Weights of a small transformer language model.
Size: 13 layers, width 384, 3 heads of 96, MLP 1024 SwiGLU, vocabulary 17141, 34.3M parameters.
Architecture: RMSNorm before each block, rotary positions.
Training: 475M tokens, 14665 steps.
MLP neurons of a small language model. Each row is named by its layer, matrix (gate and up: input weights) and neuron, and shows model dimensions 256-383. Each number is 200 + 40 x the weight over its row's rms, rounded and kept within 0 to 999. A neuron's up and down rows have the sign that makes its largest values positive.
Before each neuron's rows, "fires after" lists the tokens most often just before its 100 highest values on Wikipedia text that the model never trained on.

fires after: "0", "1", "A", "D", "R"
L4.gate674,255,202,184,218,214,222,126,170,267,216,188,199,186,242,232,188,210,252,246,165,209,136,139,248,159,166,187,129,220,143,236,254,183,230,233,238,227,226,178,254,201,234,190,185,151,190,117,306,119,164,223,168,240,222,107,221,307,251,201,179,130,209,158,227,225,197,189,191,161,149,178,200,262,198,165,145,185,215,222,122,209,197,192,244,176,241,277,139,274,204,182,172,223,174,165,204,206,66,237,186,150,227,171,258,258,137,228,191,134,139,204,146,204,149,197,232,248,169,209,305,185,135,116,198,262,219,157,332
L4.up674,218,146,245,187,190,232,165,173,198,200,215,158,172,224,181,218,204,169,120,251,154,214,147,204,122,179,156,166,201,149,236,211,207,166,228,204,216,218,200,145,308,161,155,148,227,134,200,316,173,205,226,207,176,198,214,195,230,189,186,227,185,183,100,165,216,129,280,170,192,179,197,175,193,184,210,171,152,240,214,185,192,205,164,214,187,218,165,151,249,211,156,160,131,276,175,181,190,136,177,280,196,202,165,288,103,196,198,183,259,193,165,227,206,154,189,203,147,191,94,274,145,207,140,190,237,235,189,309

fires after: "(", "| ", "195", "1", "196", "191"
L5.gate292,170,195,205,222,194,211,239,201,229,128,243,248,249,163,195,215,133,202,210,188,165,112,185,177,113,245,203,277,260,167,192,194,194,210,216,313,154,207,163,243,164,116,209,234,248,194,254,237,189,184,257,133,205,102,234,141,172,208,239,146,155,196,201,194,77,189,211,157,147,229,175,165,186,208,176,192,202,203,185,209,222,129,202,178,178,169,221,146,166,159,195,214,246,175,169,197,213,270,148,168,248,196,220,252,196,209,254,193,194,207,228,203,217,252,106,157,255,208,179,210,262,150,172,244,221,229,196,248
L5.up292,204,263,230,229,179,163,238,218,224,208,172,181,247,183,129,123,159,292,175,220,239,128,175,178,205,247,250,206,233,214,270,189,204,260,193,160,151,138,188,115,210,224,237,228,231,137,255,151,182,131,155,211,219,181,140,199,200,218,169,161,174,193,105,180,258,198,193,136,203,205,225,245,222,173,207,166,198,241,191,166,230,162,207,264,202,157,241,187,175,188,122,130,174,241,127,207,106,196,209,291,211,143,159,215,186,166,227,173,149,137,142,145,183,208,201,158,130,216,163,211,216,214,202,176,172,226,131,182

fires after: "\n", "| ", "\n\n"
L2.gate941,141,264,227,176,216,161,299,201,303,174,270,196,240,156,223,286,249,248,158,183,227,166,212,205,266,176,169,187,181,219,280,186,188,223,203,214,186,174,204,202,159,197,172,185,161,168,188,142,206,214,155,203,214,226,117,199,192,215,138,159,172,242,157,165,172,209,196,138,247,215,205,225,162,213,164,228,207,245,265,186,163,311,246,265,113,184,280,146,208,142,222,191,269,218,149,152,244,193,267,181,94,188,233,230,216,266,280,194,128,225,168,224,207,205,103,136,185,239,138,175,267,245,193,145,233,219,188,220
L2.up941,171,228,110,271,197,165,222,164,219,253,136,214,225,260,222,207,296,189,161,200,201,143,214,177,216,235,197,233,238,138,236,212,250,253,196,195,176,144,222,207,184,237,237,169,211,155,219,216,236,154,156,163,191,228,188,171,173,264,229,94,242,176,202,241,129,202,219,190,208,241,224,246,225,212,143,218,212,250,288,187,187,224,138,249,170,157,213,173,187,205,167,153,123,182,188,128,235,200,218,174,84,217,156,148,152,242,266,149,256,182,115,278,191,82,131,173,210,233,260,233,238,256,239,120,228,275,202,208

fires after: "\n", "- ", "|", ";"
L2.gate391,171,214,189,197,214,205,225,161,270,153,238,238,249,181,213,204,295,139,205,202,162,208,265,199,159,243,272,183,136,224,232,231,232,260,189,189,150,213,194,233,80,157,187,206,223,145,174,170,197,167,213,215,151,187,287,262,182,160,192,225,174,239,134,216,166,260,225,169,203,245,315,228,143,274,143,200,187,176,237,159,208,185,164,143,119,176,230,217,190,264,266,196,211,206,183,229,158,195,196,185,173,192,225,160,114,233,309,225,220,205,159,211,197,184,250,228,254,176,200,141,203,138,258,207,197,157,238,190
L2.up391,180,174,220,206,264,217,325,223,198,254,189,284,219,153,211,168,270,189,215,199,150,163,193,158,142,259,233,192,167,260,177,186,240,200,214,166,131,195,143,192,164,148,101,217,247,154,189,151,190,116,192,205,224,175,207,211,203,117,239,189,187,263,191,188,203,219,230,188,196,169,309,201,179,264,148,229,188,224,290,181,218,195,173,198,157,236,185,171,238,196,183,168,201,136,213,219,161,215,205,190,203,135,187,196,173,198,227,210,243,202,162,160,214,195,280,118,222,178,218,190,215,141,253,180,147,229,237,169

fires after: "the ", "a ", "was ", "its ", "("
L4.gate851,248,235,218,199,175,185,183,190,207,284,219,225,156,217,179,216,160,141,129,201,247,168,160,227,147,193,196,183,181,251,198,188,190,231,244,244,206,226,145,216,91,106,165,231,239,216,194,187,246,147,186,103,190,162,239,132,164,239,215,303,211,181,236,239,127,178,308,212,198,136,223,144,155,185,244,186,198,220,216,197,163,384,252,267,222,207,195,91,225,167,231,233,189,213,244,164,183,268,223,207,241,127,157,254,142,246,235,188,149,168,158,152,194,215,135,196,256,231,173,170,248,213,226,175,140,188,191,149
L4.up851,161,198,198,242,217,172,154,172,225,204,270,203,209,239,214,171,207,208,250,190,121,169,171,179,175,175,201,211,163,206,240,155,215,242,171,216,221,196,207,181,167,182,231,193,279,244,252,83,186,218,185,184,170,233,144,173,145,227,174,265,276,240,241,253,203,211,193,158,205,251,235,275,301,246,249,165,224,215,233,176,172,230,169,161,292,166,169,223,261,198,183,246,206,198,288,245,255,269,240,165,204,228,174,161,227,191,199,223,140,160,211,159,174,213,166,244,221,165,215,185,151,235,268,182,182,255,227,186

fires after: "the ", "The ", "a ", "("
L2.gate781,190,207,201,211,262,255,153,140,202,172,219,238,163,266,202,163,144,197,234,171,214,205,258,293,202,217,210,284,240,199,236,180,166,199,135,195,152,161,246,189,201,162,196,215,177,122,248,196,147,152,227,178,246,158,204,241,197,256,167,143,211,235,161,227,181,232,216,204,186,264,223,219,213,201,176,151,188,262,178,117,230,176,190,273,285,134,200,190,206,221,159,229,170,267,240,180,181,186,230,268,185,148,244,260,240,196,196,215,197,156,203,184,164,170,205,200,221,213,178,124,213,193,292,204,149,116,236,223
L2.up781,172,195,173,259,283,231,215,205,188,243,193,211,198,252,168,232,168,153,203,234,306,294,192,204,236,215,169,273,167,166,240,215,214,196,148,244,202,205,255,159,230,239,258,175,201,211,161,259,111,194,185,122,161,175,245,270,180,156,190,193,239,291,217,152,151,237,252,226,151,212,210,157,204,260,149,162,141,222,226,120,197,222,186,230,283,134,191,230,230,241,184,213,195,218,146,234,232,158,225,125,188,285,239,182,128,185,199,269,282,208,206,167,197,241,165,253,218,211,252,230,210,202,217,241,208,170,198,207

fires after: "the ", "The ", ": "
L2.gate77,192,223,179,261,196,259,210,294,185,186,211,228,247,261,198,239,239,237,225,217,235,192,130,210,197,212,255,150,207,143,229,223,219,190,152,211,183,216,209,199,177,176,216,265,214,189,259,122,187,236,213,153,221,235,194,225,201,113,204,256,216,126,232,221,189,252,261,187,193,178,224,219,171,222,202,181,170,187,200,141,187,275,191,231,139,187,223,285,218,191,180,282,206,202,213,161,239,214,219,258,164,224,148,268,241,185,200,185,185,228,235,156,204,173,231,211,195,216,263,274,195,202,208,175,222,266,241,152
L2.up77,90,211,221,107,194,218,170,176,258,199,193,188,223,237,246,195,236,183,268,163,269,228,210,250,169,224,238,237,185,203,250,224,228,157,171,214,253,206,274,224,128,246,156,200,234,231,189,162,170,228,169,198,166,254,178,216,204,149,208,209,214,194,245,185,223,242,284,145,183,194,229,229,161,278,237,216,253,195,197,153,191,273,186,218,196,200,199,252,195,199,151,239,198,143,193,216,235,228,155,227,227,239,233,200,212,229,220,205,176,198,242,215,231,179,248,136,191,232,223,235,201,165,191,183,158,256,277,124

fires after: "in ", "In ", "the ", "summer "
L3.gate550,225,206,217,71,255,280,188,187,185,203,175,182,284,215,124,204,238,202,201,144,243,74,263,132,224,217,184,284,156,172,160,144,165,226,215,219,154,227,239,157,248,138,193,198,225,158,273,153,255,173,208,163,212,217,233,247,190,183,235,250,162,230,192,190,248,222,180,197,147,198,183,140,216,181,199,214,184,217,249,232,102,172,160,294,178,237,269,256,273,243,266,113,243,180,194,186,212,135,218,265,169,141,188,219,169,203,166,248,201,267,249,192,215,200,146,169,222,223,194,207,116,214,201,153,234,197,143,250
L3.up550,176,232,221,85,194,259,195,223,177,186,193,226,262,241,143,175,209,218,176,158,275,139,224,168,233,246,222,261,175,174,185,179,173,279,222,172,220,249,198,170,266,127,192,256,194,134,215,196,209,185,149,151,159,224,239,251,243,220,236,207,133,154,125,184,252,116,213,242,178,201,170,184,210,204,246,214,178,217,253,204,146,208,197,262,175,251,293,204,287,202,237,213,238,149,139,148,190,95,255,244,175,153,180,205,153,190,258,190,244,270,247,229,209,183,104,163,206,216,173,224,165,231,176,132,233,185,193,240

fires after: "C", "R", "A", "B"
L5.gate596,257,197,244,167,239,234,192,151,180,191,266,215,227,192,134,212,295,189,167,229,269,251,256,254,210,127,127,163,203,177,200,224,249,216,197,210,174,193,215,230,270,185,251,274,121,222,140,233,212,216,214,90,220,230,188,107,113,259,229,188,227,122,262,219,167,196,247,156,217,193,217,162,180,196,138,162,200,159,182,189,212,202,226,250,246,200,172,113,197,244,213,170,251,199,185,161,227,142,148,197,175,174,190,153,155,228,201,172,182,199,218,229,190,230,161,184,156,197,226,172,233,243,157,173,210,262,177,222
L5.up596,159,228,218,205,225,206,214,154,143,207,231,257,151,181,179,209,205,118,322,213,209,315,198,267,222,193,163,191,251,218,172,191,179,148,251,277,252,205,188,173,301,176,185,186,246,165,168,241,208,217,197,156,172,193,232,242,242,195,228,235,222,108,175,189,206,241,231,180,166,214,296,214,187,174,240,166,220,216,301,196,225,222,225,118,236,173,225,134,155,164,159,221,184,255,226,175,182,195,202,201,176,217,221,228,175,216,177,208,209,183,186,239,222,238,159,181,174,249,177,228,197,172,207,189,207,222,159,265

fires after: "|", "\n", ")"
L2.gate654,199,296,170,190,295,167,349,226,240,216,251,142,179,191,189,239,228,235,201,144,220,166,265,189,241,235,188,163,176,235,196,225,225,229,140,168,243,195,232,230,177,222,147,217,170,225,190,135,207,232,224,226,130,228,133,207,156,142,179,138,167,238,148,173,262,196,239,185,176,199,280,202,157,165,152,238,189,228,201,119,223,336,227,211,179,177,207,226,177,177,200,184,218,217,156,216,214,144,253,240,167,155,178,118,150,260,202,193,193,235,202,131,237,194,213,128,182,263,232,208,230,209,248,155,204,173,176,227
L2.up654,202,213,222,233,197,177,315,176,244,127,181,168,246,247,172,105,216,181,132,190,187,34,236,185,135,183,159,177,243,217,207,205,246,198,143,216,217,176,214,247,209,214,221,220,203,219,212,209,184,245,202,211,190,232,131,308,145,147,162,179,207,191,194,206,280,155,176,168,147,162,177,220,150,255,176,217,264,194,204,186,206,250,168,226,230,252,234,147,214,165,235,192,202,224,185,221,275,150,277,214,185,159,165,226,171,245,203,156,225,142,144,153,242,198,224,212,203,189,188,196,129,276,177,202,240,219,218,174

fires after: "the ", "== ", "The ", ",", "=="
L4.gate100,220,187,208,232,196,209,209,173,166,244,162,300,232,188,188,165,214,131,176,228,231,256,222,209,273,214,216,269,171,212,203,194,195,182,184,159,197,155,168,272,170,175,170,226,212,219,221,178,226,119,169,267,175,173,247,182,205,187,160,258,256,187,155,222,210,154,191,190,184,210,211,208,265,213,214,208,226,235,193,229,180,184,213,167,225,174,174,259,198,289,237,242,174,248,164,118,195,220,209,181,92,96,258,198,243,205,271,235,128,206,229,147,149,210,238,207,244,208,249,219,281,194,193,200,209,173,199,210
L4.up100,190,231,189,265,210,241,116,221,245,233,247,210,185,204,257,85,220,173,240,194,174,247,202,184,222,197,195,254,195,272,131,210,197,198,237,186,182,214,213,233,203,241,175,209,181,200,175,190,233,237,239,151,132,180,245,175,222,184,190,199,241,215,195,151,143,242,190,183,160,219,47,213,221,275,228,220,148,210,253,249,234,197,224,223,209,225,95,222,251,290,216,187,246,238,195,198,240,235,173,169,235,179,178,204,277,171,278,209,203,163,215,133,164,208,206,135,172,182,201,143,236,200,153,175,199,183,141,238

fires after: "\n\n", "\n", "| "
L3.gate672,278,241,139,227,205,181,231,197,111,172,266,183,183,237,253,136,271,207,162,135,169,185,166,151,242,283,230,146,163,208,154,182,260,269,196,229,100,119,222,201,198,180,166,207,178,183,186,194,159,196,240,160,233,157,227,259,209,179,164,270,142,232,271,216,191,238,216,227,163,192,268,140,183,227,192,231,207,203,159,274,306,296,211,226,202,158,187,287,237,230,247,246,187,193,271,225,173,189,156,168,174,206,201,243,155,170,177,205,237,216,193,194,231,191,175,135,237,275,305,210,230,235,141,204,193,189,151,168
L3.up672,208,200,175,247,161,179,121,149,172,152,253,156,216,247,188,200,332,207,156,160,213,133,205,206,258,187,189,206,206,197,112,150,124,183,281,178,173,194,236,151,275,208,222,152,229,188,186,218,243,181,118,185,192,147,228,241,234,263,190,185,185,217,137,211,248,228,176,157,225,217,196,166,226,259,201,183,187,172,243,127,223,259,229,184,209,225,202,193,228,199,259,198,225,155,210,178,220,210,226,209,147,238,147,232,224,179,209,174,192,154,157,210,190,209,203,176,175,263,231,185,207,164,239,214,236,164,232,158

fires after: "the ", "The "
L2.gate430,131,201,240,246,207,121,275,108,244,208,232,232,221,273,250,137,224,213,227,242,170,242,190,222,154,233,219,186,175,147,345,189,193,200,108,158,178,221,241,289,231,135,226,209,258,190,225,222,126,132,183,165,233,205,233,240,225,174,204,169,219,200,227,256,153,236,244,249,247,234,188,195,205,233,206,236,260,226,186,212,131,216,217,186,170,159,200,202,255,156,158,207,195,163,265,158,220,225,180,282,206,247,213,175,195,224,226,293,144,115,217,210,254,172,203,238,256,183,267,189,214,181,168,239,173,214,210,108
L2.up430,266,280,223,190,218,194,233,216,217,172,217,184,240,175,191,197,160,172,168,224,228,289,184,195,117,257,193,169,142,210,191,243,167,197,116,195,171,207,232,231,162,223,159,264,201,233,221,180,120,195,226,183,151,170,189,172,157,114,140,234,219,182,209,201,168,128,155,144,241,244,91,195,210,197,162,242,219,211,237,180,165,221,248,184,262,185,240,205,210,144,197,229,162,214,204,176,242,204,133,178,236,198,190,227,183,182,132,219,138,239,177,217,215,227,166,160,262,228,216,314,153,277,233,203,149,211,187,204

fires after: "| ", "|", ";", "′", "″", "\n"
L4.gate92,205,221,209,234,245,167,233,224,201,176,217,187,212,200,191,159,206,248,131,197,228,127,180,169,201,194,231,158,162,230,152,233,232,221,193,200,178,189,247,247,155,258,183,183,218,167,181,131,212,219,231,247,181,108,182,283,119,176,243,244,186,213,185,148,172,120,323,142,167,191,227,173,213,254,146,222,220,232,191,185,218,218,223,222,210,240,135,204,217,143,267,187,228,259,200,213,218,208,211,302,194,163,237,141,179,175,262,164,252,279,224,272,222,155,207,149,173,193,238,243,245,145,159,193,202,209,209,215
L4.up92,121,144,171,173,268,178,246,202,201,203,176,211,220,178,185,208,245,233,191,109,237,239,232,153,215,178,254,239,206,196,222,212,218,212,169,205,140,176,190,215,238,254,208,203,188,147,238,222,228,205,202,229,156,139,158,191,203,170,202,209,165,168,237,210,236,160,287,236,160,231,223,221,262,218,99,281,153,202,271,244,200,273,210,141,217,215,228,190,259,165,215,185,222,160,118,194,162,155,170,244,168,155,167,226,183,187,255,210,214,213,202,217,216,214,194,222,197,172,229,194,194,165,165,201,186,247,191,180

fires after: "the ", "The ", "a ", "| "
L3.gate647,171,235,203,278,153,129,142,206,179,156,195,225,178,163,217,191,145,137,161,224,202,187,204,240,241,241,215,216,233,158,281,200,153,164,222,203,143,207,193,152,295,201,289,232,133,168,257,247,238,190,182,198,234,220,212,139,176,195,218,220,166,106,200,173,159,172,189,211,127,272,197,203,215,166,245,209,149,226,196,117,204,239,227,181,184,194,238,92,244,146,193,163,148,223,219,198,248,57,104,235,178,185,213,279,257,161,261,164,154,164,230,176,226,215,263,219,233,192,150,169,226,194,176,132,171,174,210,230
L3.up647,282,213,196,169,183,201,107,229,218,133,267,239,208,196,224,235,158,159,162,231,203,251,197,154,180,248,307,170,280,182,202,238,230,195,221,188,201,168,213,254,195,177,202,137,208,225,215,226,203,93,275,236,265,225,282,176,196,191,259,196,202,219,152,189,201,174,168,218,177,239,274,224,213,128,226,230,257,186,250,166,224,252,193,155,170,210,208,152,147,232,149,237,244,240,233,170,216,134,189,215,133,227,261,251,171,202,195,204,152,166,173,214,206,169,242,156,232,216,199,194,209,174,181,237,162,161,195,186

fires after: "| ", "(", ", ", "- ", "of ", "the "
L2.gate242,183,190,187,202,217,170,226,114,223,172,129,200,210,185,237,255,201,178,211,248,282,118,281,188,252,200,215,202,239,153,155,165,194,221,136,143,324,207,169,220,245,124,236,231,180,143,210,149,228,174,282,112,161,152,244,136,119,188,124,243,197,229,159,236,219,232,165,187,184,217,214,216,197,214,246,204,172,135,172,144,234,253,199,207,192,212,218,180,213,151,206,280,178,165,169,197,217,209,147,245,203,112,196,178,204,264,180,215,225,164,210,201,195,161,236,104,138,135,182,270,170,174,181,199,253,165,180,160
L2.up242,159,197,163,236,212,207,203,180,180,175,143,166,193,226,289,243,158,266,130,122,280,203,232,197,215,217,206,127,214,174,190,93,212,152,141,163,264,168,193,258,259,207,169,241,163,175,104,139,164,183,233,203,157,198,255,206,200,161,141,211,187,195,198,203,203,181,196,231,252,183,193,193,201,178,188,187,208,252,192,121,235,215,271,176,217,250,232,208,245,180,197,235,168,247,280,173,191,220,188,221,195,173,217,141,129,271,171,174,216,254,133,195,223,78,239,145,183,110,208,236,171,172,212,228,208,216,235,176

fires after: "the ", "United ", "==", "The ", "s "
L2.gate757,255,153,228,239,183,207,220,211,208,276,210,213,269,107,269,158,208,243,194,143,228,254,188,206,238,189,221,199,226,146,160,150,245,173,168,180,153,124,201,230,198,210,206,177,214,207,197,205,294,223,194,274,168,199,148,122,200,185,206,200,247,177,225,192,126,221,260,130,217,236,221,145,258,172,191,260,252,249,180,213,235,150,195,204,203,214,176,297,182,188,198,193,234,144,156,199,211,147,192,163,246,191,210,229,226,308,227,189,171,158,212,169,254,229,190,257,205,193,244,122,238,240,168,275,153,265,260,170
L2.up757,150,173,221,249,179,156,180,141,150,251,221,210,219,257,197,212,172,109,204,198,238,243,219,272,144,152,228,218,262,241,227,141,202,263,216,264,215,191,253,256,170,178,198,229,227,251,152,207,245,160,143,174,220,209,137,276,161,201,144,199,200,231,235,150,203,157,202,175,229,195,167,230,247,232,180,247,167,131,199,143,183,201,176,168,205,155,222,109,205,174,170,139,111,224,158,223,187,133,245,249,179,268,238,166,160,210,265,205,210,156,273,78,235,200,266,176,179,229,194,196,206,186,185,165,178,191,167,200

fires after: ", ", "the ", "of ", "in ", ".", "United "
L8.gate811,249,136,290,196,153,261,166,242,243,184,251,213,237,150,205,195,194,161,227,169,168,229,240,172,233,171,172,162,236,219,228,158,175,172,180,210,171,163,260,94,180,198,179,256,255,235,218,220,150,193,186,173,179,182,123,180,267,247,222,176,215,132,195,155,122,217,245,207,157,218,234,173,294,258,207,190,191,204,213,189,201,179,195,168,193,167,246,211,243,149,277,169,151,218,228,236,201,184,132,138,192,235,191,148,171,164,194,145,205,219,169,168,133,162,129,200,179,273,179,218,169,238,240,245,141,196,252,156
L8.up811,154,155,220,188,104,229,156,251,273,143,228,162,169,247,240,222,232,97,119,120,209,265,195,222,259,193,247,203,199,203,302,34,226,193,216,236,221,195,227,189,182,172,151,219,232,213,209,182,175,191,75,174,167,150,127,229,163,124,158,232,197,191,212,183,250,221,176,171,249,207,168,178,195,252,212,165,191,237,196,163,187,128,228,175,192,196,174,266,186,198,172,172,154,199,208,180,203,142,182,165,170,217,271,213,234,232,243,171,229,237,210,190,280,191,187,193,200,222,248,264,242,84,207,190,115,167,197,141

fires after: "| ", "and ", "- ", "\n\n", "No"
L9.gate463,203,163,243,180,195,53,261,138,222,199,186,168,230,147,237,301,210,209,170,247,164,126,218,189,144,198,225,182,228,230,198,222,195,186,300,242,253,187,233,218,259,193,187,208,225,225,241,166,201,224,158,122,225,159,155,233,185,184,246,229,221,149,167,208,217,223,168,210,260,145,191,210,195,176,185,253,177,238,149,197,198,171,192,199,192,189,187,267,188,176,200,133,211,205,237,202,194,247,169,185,195,269,246,171,198,215,163,171,235,196,175,205,238,179,250,196,48,320,240,164,229,201,179,189,164,221,141,185
L9.up463,200,274,189,186,204,215,164,206,171,259,200,179,154,112,193,253,163,276,318,218,274,201,244,245,191,126,209,230,159,188,190,184,167,176,104,168,200,160,239,196,222,207,184,182,184,208,145,239,202,152,101,247,211,222,209,176,250,136,192,203,230,223,229,270,193,243,230,193,219,276,122,219,281,234,212,167,208,151,201,222,183,221,187,161,225,151,102,235,210,186,238,157,236,232,174,116,173,247,227,115,118,150,160,181,197,192,199,191,170,176,130,257,201,184,201,174,175,191,243,254,215,269,278,256,135,190,257,174

fires after: "in ", "(", ", ", "In ", "from "
L2.gate326,187,222,170,227,252,199,274,267,174,203,159,170,178,181,299,197,182,240,157,182,171,160,151,182,207,187,263,190,132,200,149,168,271,211,176,129,183,239,189,138,163,206,197,210,189,186,178,233,230,211,263,219,182,297,185,239,222,165,171,188,208,264,88,166,170,166,275,274,224,152,174,144,224,240,153,226,245,199,145,186,231,189,230,305,208,190,228,187,185,250,292,202,174,110,186,162,229,134,254,291,143,147,191,205,135,196,189,107,197,263,144,230,232,172,170,174,238,161,223,226,240,226,186,129,187,181,188,227
L2.up326,242,194,167,229,136,283,163,194,200,221,172,208,122,197,227,153,212,211,195,249,203,231,274,171,266,191,219,258,188,212,241,131,302,193,171,220,180,171,233,233,242,186,215,162,273,227,182,156,249,135,161,191,177,216,226,236,249,216,194,211,235,214,176,219,213,225,154,174,207,244,243,229,165,292,177,228,135,200,157,169,236,223,170,206,165,197,186,214,199,224,217,230,191,181,218,162,220,215,232,237,158,253,200,170,257,279,201,102,143,160,156,218,265,152,222,181,201,186,175,146,138,208,314,227,124,226,220,115

fires after: "| ", "- ", "Pan"
L4.gate350,174,242,223,225,130,208,239,142,212,197,90,185,219,197,183,283,246,173,175,240,265,66,230,229,267,203,245,230,205,166,221,220,212,140,261,201,191,154,204,269,166,160,139,273,211,219,169,231,235,223,193,144,230,160,233,172,145,179,154,192,200,167,242,194,173,150,180,185,144,182,196,151,257,193,236,186,228,168,195,222,148,270,173,180,178,84,199,304,202,192,199,166,250,185,232,203,147,186,208,224,214,114,175,283,183,229,184,178,229,196,206,199,249,255,207,176,167,292,251,264,261,228,157,306,216,169,166,190
L4.up350,207,241,257,181,147,241,211,228,284,207,212,169,232,211,159,215,301,153,189,196,265,118,138,188,161,134,204,171,202,190,212,261,168,159,157,160,254,178,254,238,147,217,148,239,196,128,169,164,98,137,178,171,229,224,200,205,107,260,135,157,239,245,179,259,240,112,275,218,182,229,263,175,223,187,222,166,174,198,217,246,113,193,205,190,160,160,177,247,150,217,193,173,197,218,254,212,203,204,276,170,245,176,131,219,178,203,195,226,162,195,130,183,207,141,210,87,231,179,188,205,196,211,220,195,191,185,184,150

fires after: "in ", "In ", "a ", "on ", "his ", "the "
L5.gate938,246,175,147,170,242,178,191,173,265,158,187,193,131,231,242,199,171,156,151,221,177,211,198,195,191,204,173,223,187,171,203,159,325,156,241,246,179,188,159,171,146,138,194,248,213,191,211,166,223,252,203,267,206,231,178,189,246,275,191,206,231,201,205,248,149,175,214,210,130,179,164,207,139,229,212,161,164,191,158,293,152,255,274,244,193,227,157,110,207,232,257,128,150,211,134,162,255,128,154,243,184,252,200,217,244,213,241,169,170,128,151,198,161,160,266,220,192,241,170,201,318,184,198,175,105,178,258,208
L5.up938,276,140,199,161,264,227,203,228,176,156,248,151,118,135,188,202,179,236,169,240,130,231,209,154,257,156,173,193,280,227,186,183,211,176,240,203,181,148,215,163,146,162,245,216,216,181,229,184,276,224,195,221,187,256,143,213,238,147,167,161,248,253,66,241,246,234,176,239,190,166,256,210,221,227,210,255,197,173,202,197,217,253,240,216,196,169,244,173,193,134,170,217,194,220,221,199,251,224,206,169,171,246,220,188,203,149,247,146,197,161,242,189,201,132,226,188,213,258,225,189,278,167,200,269,203,111,227,216

fires after: "of ", "the ", "during ", "mid", "throughout ", "post"
L3.gate267,237,227,232,137,145,174,192,238,149,134,297,219,220,197,196,219,258,282,226,221,95,146,228,237,252,186,224,239,205,235,216,136,225,249,219,227,245,243,183,208,233,116,247,192,231,133,240,145,217,200,201,187,134,230,204,119,168,163,210,183,206,220,182,194,152,215,222,195,97,234,293,151,145,104,226,238,233,241,202,221,207,155,185,171,165,233,223,172,291,173,253,115,236,102,177,112,149,157,197,237,164,169,235,162,262,241,167,200,227,246,208,213,228,204,143,191,242,218,281,226,200,194,124,147,184,229,165,209
L3.up267,144,262,196,197,201,219,142,238,150,206,156,185,237,162,246,218,200,244,266,217,226,188,162,213,217,151,187,176,228,168,228,174,223,228,245,263,276,156,233,203,149,185,176,155,201,202,188,224,194,204,193,224,184,228,239,143,240,114,260,226,221,220,174,210,141,177,186,262,252,199,194,144,191,228,262,324,216,285,179,231,171,216,199,204,187,153,173,232,220,214,201,272,190,180,112,122,229,191,192,270,166,184,266,112,256,194,187,148,205,178,138,256,211,191,157,235,264,240,180,135,209,220,178,154,165,192,257,183

fires after: "the ", "of ", "that ", "which ", "The "
L3.gate7,254,138,179,141,246,211,192,206,204,236,170,218,228,127,215,253,246,177,181,153,90,205,220,223,254,203,230,215,189,184,159,120,229,181,227,192,233,149,225,265,215,185,184,189,270,190,215,170,210,145,104,181,223,159,198,227,170,172,212,199,167,189,215,221,67,214,247,232,180,178,221,233,193,172,295,177,194,261,149,174,200,255,201,185,253,250,231,223,237,188,241,246,204,160,207,122,183,176,223,226,220,185,270,215,214,191,225,156,233,183,169,194,184,148,237,202,207,211,286,282,222,203,256,211,128,201,128,156
L3.up7,208,154,238,211,211,192,169,140,178,191,225,210,236,206,249,215,255,206,188,180,102,202,232,181,213,178,222,211,208,286,232,148,263,218,169,278,254,201,231,228,190,189,206,159,228,211,142,205,130,177,170,186,197,197,271,283,242,173,226,200,259,185,248,219,139,202,206,134,207,253,133,197,194,191,177,178,281,198,116,187,151,222,201,157,243,278,198,178,236,186,205,269,200,196,184,196,231,212,203,212,231,157,222,249,261,204,255,196,249,98,164,205,268,199,218,167,245,220,190,200,218,167,181,176,150,152,191,148

fires after: "On ", "on ", "In ", "the ", "mid"
L3.gate1015,226,168,231,204,273,221,182,176,170,221,160,228,250,274,175,256,228,227,229,330,190,179,179,236,190,122,173,241,206,183,197,208,251,179,210,265,209,236,246,155,269,134,270,250,181,184,194,213,230,229,205,126,199,168,261,172,228,230,212,196,187,259,198,231,234,187,214,185,187,140,169,199,226,190,212,249,156,235,256,192,211,96,248,252,216,234,249,185,250,251,170,167,196,169,112,181,191,111,242,210,127,160,238,246,118,232,154,196,242,256,208,224,126,192,173,158,229,187,152,236,190,206,266,162,225,196,117,215
L3.up1015,131,281,224,149,302,184,216,198,207,166,208,181,281,242,234,144,211,144,263,189,227,177,194,203,257,139,135,250,232,166,259,184,221,233,166,213,231,168,224,167,233,145,245,233,219,166,191,182,176,209,202,196,164,207,193,107,219,137,230,184,259,210,174,199,264,220,206,131,189,113,174,141,208,194,191,296,241,256,213,163,229,142,262,174,180,177,246,249,265,215,229,237,187,245,210,186,206,162,258,152,191,142,218,250,194,162,170,212,203,225,197,194,81,233,160,129,196,135,150,183,219,217,215,168,224,115,177,171